Part of a small language model's weights: 89.3M parameters.
MLP neurons of a small language model. Each row is named by its layer, matrix (up: input weights; down: output weights) and neuron, and shows model dimensions 416-479. Each number is 50 + 10 x the weight over its row's rms, rounded and kept within 0 to 99.
Before each neuron's rows, "fires on" lists the tokens most often at its 100 highest values on Wikipedia text that the model never trained on.

fires on: " He", " She", "He", " They", "."
L3.up499:45 55 41 71 48 54 53 48 54 55 61 42 45 36 55 49 60 44 70 53 38 46 60 44 58 51 39 38 40 32 58 64 48 40 41 41 70 64 46 47 53 52 50 57 67 64 55 52 22 46 42 49 24 45 52 57 43 54 50 35 55 59 53 75
L3.down499:60 53 46 49 43 48 58 57 51 51 41 68 53 32 48 67 47 40 37 83 54 33 35 49 38 26 48 48 50 49 52 43 39 55 60 42 65 52 64 31 43 50 52 30 51 48 53 46 56 52 36 47 56 59 55 53 58 50 58 59 75 48 39 54

fires on: "r", "l", "ell", " Tr", "el", "etr"
L3.up129:38 46 57 58 51 26 63 45 61 50 54 46 54 47 59 34 47 54 45 48 45 50 59 62 53 50 50 48 74 63 43 41 46 44 44 48 56 53 61 54 39 59 62 72 44 28 39 54 50 55 57 43 49 37 42 61 58 63 67 36 42 46 64 56
L3.down129:52 53 55 74 34 55 47 54 46 68 72 43 26 52 39 42 53 48 61 65 71 36 47 56 44 17 32 41 47 74 40 44 45 48 67 49 59 59 42 42 28 20 53 40 61 39 36 54 56 39 52 43 59 60 40 67 42 49 51 54 57 57 44 51

fires on: "On ", " on ", "–", ":", "°", "′"
L3.up1149:70 51 42 48 42 54 61 43 49 40 62 57 58 48 53 51 67 45 62 39 44 53 60 57 48 58 43 62 45 43 49 47 41 45 28 51 55 55 45 47 54 48 67 48 63 53 69 49 48 44 59 50 40 30 56 53 52 59 40 43 63 31 68 39
L3.down1149:54 41 59 42 36 48 57 40 59 51 43 55 42 40 61 41 53 55 49 40 56 41 49 56 48 28 43 55 50 52 67 54 56 68 57 34 64 48 52 52 49 50 54 41 60 60 39 35 63 51 31 39 40 38 39 33 60 59 52 52 61 67 55 53

fires on: "u", " Gu", " Lu", "ou", "gu"
L3.up2483:49 66 49 25 41 53 42 48 57 27 53 67 51 27 31 34 57 43 44 42 54 41 44 63 41 39 45 55 45 51 65 54 57 60 41 31 49 55 72 42 35 48 37 54 56 53 70 48 29 39 42 54 47 58 38 58 39 55 49 50 60 44 70 71
L3.down2483:44 41 38 45 29 58 49 42 51 46 48 56 43 51 48 43 39 48 41 48 61 59 54 55 50 35 53 49 42 49 58 62 48 59 50 49 51 55 55 42 40 43 46 65 45 54 56 50 46 63 52 58 39 69 45 47 51 55 52 50 49 54 56 27

fires on: " while", "\n\n", "as", " time", ";", " place | "
L3.up989:63 69 60 45 41 39 71 35 58 48 65 43 42 49 40 49 49 43 41 51 45 47 51 49 54 73 59 51 45 68 60 50 51 40 46 47 53 64 50 54 54 59 62 53 42 43 56 33 48 35 43 52 37 45 57 44 49 65 45 40 41 53 57 64
L3.down989:74 50 40 42 48 42 50 41 55 51 42 42 54 41 71 35 63 43 53 47 39 62 42 69 52 51 66 56 37 51 47 40 49 52 48 56 52 53 48 41 37 52 43 57 71 66 64 64 46 60 53 35 41 55 58 58 41 55 57 61 48 41 32 58

fires on: " under", " over", " between", " for", " of"
L3.up275:49 57 40 43 46 53 48 50 33 39 67 56 34 36 31 52 46 62 68 44 47 64 48 50 46 56 55 43 58 53 54 49 51 52 48 49 49 72 36 58 61 54 42 57 56 44 26 43 55 28 42 39 35 40 60 78 58 56 37 63 54 58 53 55
L3.down275:34 66 58 30 43 49 58 37 64 53 51 57 39 43 60 53 49 58 47 59 60 42 67 47 54 51 43 60 51 52 54 36 50 53 54 48 48 60 51 69 68 52 53 37 37 41 56 38 47 30 21 44 67 46 41 70 56 51 39 52 50 54 52 46

fires on: ".", " –", ") –"
L3.up2647:49 52 50 48 45 53 45 63 56 53 53 60 48 58 49 46 55 40 51 38 48 60 56 49 44 51 45 65 42 48 55 58 49 47 57 48 47 68 30 58 50 56 57 40 53 44 45 52 47 45 68 39 28 60 57 47 55 55 49 55 60 64 62 56
L3.down2647:36 50 53 50 53 63 64 55 50 57 60 41 64 45 52 44 51 69 31 67 42 51 48 39 56 48 40 44 57 50 65 63 49 37 46 48 46 51 60 42 70 50 32 50 53 43 54 50 60 47 35 48 49 65 44 32 30 54 48 52 51 64 60 51

fires on: "j", "z", "ch", "l", "m", "th"
L3.up2837:44 50 59 58 40 46 50 58 39 36 38 46 47 41 33 54 42 54 29 46 56 47 43 39 39 54 55 46 66 64 48 47 42 49 60 43 71 40 60 50 36 51 35 57 53 63 38 40 50 49 34 36 50 36 57 52 35 51 42 30 40 56 46 45
L3.down2837:43 51 59 42 41 63 26 26 47 36 58 49 48 39 35 37 23 35 51 43 65 53 55 57 57 34 62 37 42 61 48 53 56 33 58 52 65 47 48 57 48 56 40 51 49 48 54 55 49 43 66 53 51 54 41 57 58 61 37 63 47 36 53 53

fires on: " ", "        ", " //", "\"", " - "
L3.up2645:54 68 41 43 50 54 49 37 63 65 65 51 37 41 47 40 39 44 86 45 53 50 44 52 57 35 60 65 57 58 59 43 33 46 53 56 33 38 73 54 58 44 47 45 49 51 39 58 28 49 47 39 32 62 52 41 48 62 43 60 51 51 68 40
L3.down2645:45 58 49 49 72 41 48 61 58 57 56 56 63 43 56 40 37 64 47 61 48 49 44 40 47 40 50 67 64 42 54 65 70 45 47 56 28 43 49 74 49 43 51 32 53 48 52 42 67 38 47 32 43 53 43 38 34 50 60 51 66 39 44 38

fires on: ".", "pper", "q", "ig", " March ", "ol"
L3.up2730:49 58 46 60 53 39 34 73 61 46 51 56 35 61 30 51 50 32 43 43 23 53 57 42 48 59 55 56 60 42 51 49 48 54 45 56 50 57 43 65 60 52 47 58 48 44 44 43 44 49 32 57 36 47 71 68 53 53 40 51 49 39 70 34
L3.down2730:52 54 58 49 45 63 63 45 49 37 60 54 62 69 59 52 43 58 41 64 66 46 41 43 69 52 21 44 40 47 21 30 41 58 44 41 47 55 41 50 49 53 47 52 63 35 40 44 57 63 66 46 55 53 51 38 47 60 56 49 56 40 43 55

fires on: "–", "2", "-R", "1", " Red"
L3.up911:52 44 58 61 55 71 57 48 44 39 49 48 43 33 74 35 51 42 50 49 45 56 39 52 49 62 32 30 51 61 50 54 53 41 60 42 44 48 44 28 45 39 42 56 41 67 41 55 38 53 32 49 52 55 35 46 32 57 73 32 44 67 54 48
L3.down911:60 49 43 57 33 45 69 46 66 41 37 48 65 40 53 51 46 66 43 53 60 54 53 49 41 62 62 39 40 39 41 43 56 55 59 34 49 51 53 54 47 43 70 40 64 35 54 63 46 63 49 58 42 54 69 60 58 53 65 34 55 49 55 66

fires on: " =", " | ", " ISBN ", "://", "Source:", ") ="
L3.up2552:41 60 56 48 61 44 60 59 57 62 46 62 48 43 49 51 63 50 45 39 46 45 49 39 29 48 61 51 40 54 69 47 42 62 47 52 56 63 53 62 57 46 44 72 53 49 46 61 57 67 50 20 46 54 40 51 51 51 45 47 54 42 48 58
L3.down2552:54 48 40 43 58 36 35 31 54 57 48 56 44 37 47 55 27 45 59 38 37 52 41 50 43 60 57 59 62 46 52 41 59 73 63 33 41 52 75 40 58 38 50 36 46 67 49 45 44 51 47 42 49 49 71 43 43 33 63 39 39 52 49 36

fires on: ".", "r.", "t.", "P.", "d."
L3.up431:46 53 63 36 37 51 46 60 35 57 59 58 55 53 41 62 43 50 54 42 41 59 66 56 39 32 43 41 55 39 50 27 44 43 59 43 54 57 53 47 57 41 54 67 31 44 48 39 61 54 42 52 51 45 32 49 24 54 42 47 56 51 57 49
L3.down431:53 30 55 23 54 38 55 46 56 46 54 52 44 37 65 62 36 61 51 55 35 40 44 51 48 50 45 49 40 66 59 34 57 60 49 45 39 50 59 51 55 51 46 61 56 47 46 50 60 44 62 70 62 51 39 47 49 50 43 64 64 36 38 53

fires on: " as", "-", " de", " of", " for", "ist"
L3.up2794:55 64 34 64 55 47 44 52 58 51 41 47 48 42 38 48 45 51 67 45 44 60 47 67 37 49 47 51 36 38 54 37 42 72 56 60 46 46 39 51 58 66 49 64 68 60 42 51 51 31 32 42 56 49 42 55 71 52 45 56 60 48 52 40
L3.down2794:45 56 53 59 39 54 59 72 60 53 61 53 51 33 61 71 36 37 42 57 58 50 49 40 43 46 62 50 51 68 51 48 42 54 54 53 41 58 55 59 74 69 38 59 59 52 63 44 67 56 53 50 45 44 72 49 34 56 37 51 54 32 41 47

fires on: "ag", "ul", ",", "al", "ing"
L3.up556:36 49 50 26 58 51 43 54 49 31 59 49 40 52 51 65 46 54 49 60 48 43 52 48 49 53 61 43 59 48 46 45 53 52 51 56 52 57 52 47 46 46 50 71 55 49 30 56 55 49 57 43 35 39 59 52 71 54 49 33 55 53 53 53
L3.down556:50 50 48 54 52 64 47 47 45 46 37 40 61 52 56 52 64 47 59 43 56 41 34 18 52 62 47 53 37 44 69 37 45 54 56 57 45 40 35 72 54 60 64 48 40 41 56 40 42 54 48 56 64 48 58 45 36 58 58 34 50 50 65 55

fires on: "-", " —", "'s", "|  |", "\" |", ", f"
L3.up1756:62 63 52 59 31 49 25 47 52 74 59 43 38 62 51 52 61 46 34 47 48 46 55 63 53 37 42 45 37 50 39 63 58 48 55 38 55 48 47 59 62 49 41 54 50 35 33 48 50 39 45 46 36 54 55 41 70 56 38 54 70 41 63 54
L3.down1756:52 62 37 49 54 49 61 51 58 33 56 39 56 57 53 43 36 57 61 44 45 43 61 48 42 48 39 48 40 64 57 56 42 67 26 55 51 51 35 55 36 48 62 40 60 63 60 52 47 64 44 41 53 50 49 54 39 54 64 48 60 48 58 36

fires on: "u", "un", " Lu", "o", " du"
L3.up751:50 59 50 42 47 49 50 46 57 42 48 50 24 36 44 60 51 60 57 52 44 46 56 52 49 31 62 51 44 47 62 58 47 76 47 47 47 55 66 34 61 57 49 60 53 43 32 43 29 38 52 41 33 33 41 59 51 52 46 41 73 47 64 62
L3.down751:39 59 33 44 41 57 60 39 51 42 49 50 54 48 60 53 48 64 41 47 56 50 50 40 39 49 59 41 44 30 53 53 50 47 41 67 39 61 51 46 48 46 57 66 47 51 46 36 50 60 37 62 42 53 44 64 34 36 46 64 62 58 43 50

fires on: "\n", " | M", " / ", "v", " | CRO"
L3.up3030:54 43 44 45 52 56 55 47 59 52 61 58 60 42 43 53 48 49 69 43 35 48 51 64 32 51 45 52 53 54 52 47 34 62 47 36 47 48 38 64 44 48 43 62 62 51 47 43 36 37 53 56 46 52 45 57 59 60 38 49 67 42 71 50
L3.down3030:62 66 40 52 60 44 62 48 55 36 45 41 54 38 42 41 60 44 66 39 41 49 53 60 48 60 45 47 45 51 54 59 36 51 49 35 65 44 41 50 25 61 56 40 29 54 47 71 57 47 54 62 53 33 49 63 53 45 47 46 63 53 41 58

fires on: " It", " what", "\"", ", which", "-", "com"
L3.up709:41 61 55 52 49 43 37 59 30 69 58 49 44 49 48 39 51 43 54 49 63 46 72 41 49 51 44 39 57 29 54 57 50 60 44 55 50 59 51 27 50 48 45 62 53 53 44 48 55 41 54 37 56 52 47 57 51 54 67 56 54 45 51 37
L3.down709:54 60 41 60 51 55 44 49 53 46 35 66 51 45 69 41 56 62 56 65 43 56 23 32 47 43 68 48 45 50 64 61 44 42 59 50 41 48 47 43 63 41 49 32 40 43 42 47 38 64 55 49 47 58 45 42 41 46 51 38 63 48 63 53

fires on: "–", ",", " % | ±% |"
L3.up1452:60 49 20 72 57 46 52 37 57 46 71 61 39 40 69 43 67 50 62 40 47 58 68 55 33 51 49 45 42 58 70 40 48 55 57 47 39 60 37 42 66 42 48 49 62 42 51 52 21 43 51 46 52 56 62 44 55 58 50 38 60 58 51 50
L3.down1452:63 48 41 59 42 45 46 56 68 41 44 56 45 78 31 52 55 58 46 51 58 56 48 49 33 47 51 42 60 43 14 42 41 71 45 59 74 59 43 50 53 45 60 50 40 32 60 38 72 43 48 56 37 55 48 45 57 54 43 51 64 59 52 58

fires on: "\"", "com", "ps", " ", " there"
L3.up2733:50 49 51 45 69 59 46 49 44 58 47 48 58 57 56 46 52 46 65 55 51 35 49 40 59 51 61 49 46 56 49 62 42 60 39 45 35 69 58 50 57 54 42 43 50 44 54 46 38 48 42 51 39 57 43 51 67 52 34 56 55 57 58 74
L3.down2733:64 59 50 34 34 57 50 46 58 45 47 47 60 61 35 32 49 41 54 76 58 55 55 34 39 43 59 64 45 55 64 34 48 53 43 49 48 48 53 49 44 50 39 51 72 30 54 46 40 38 59 44 50 55 41 49 55 43 51 43 60 49 57 43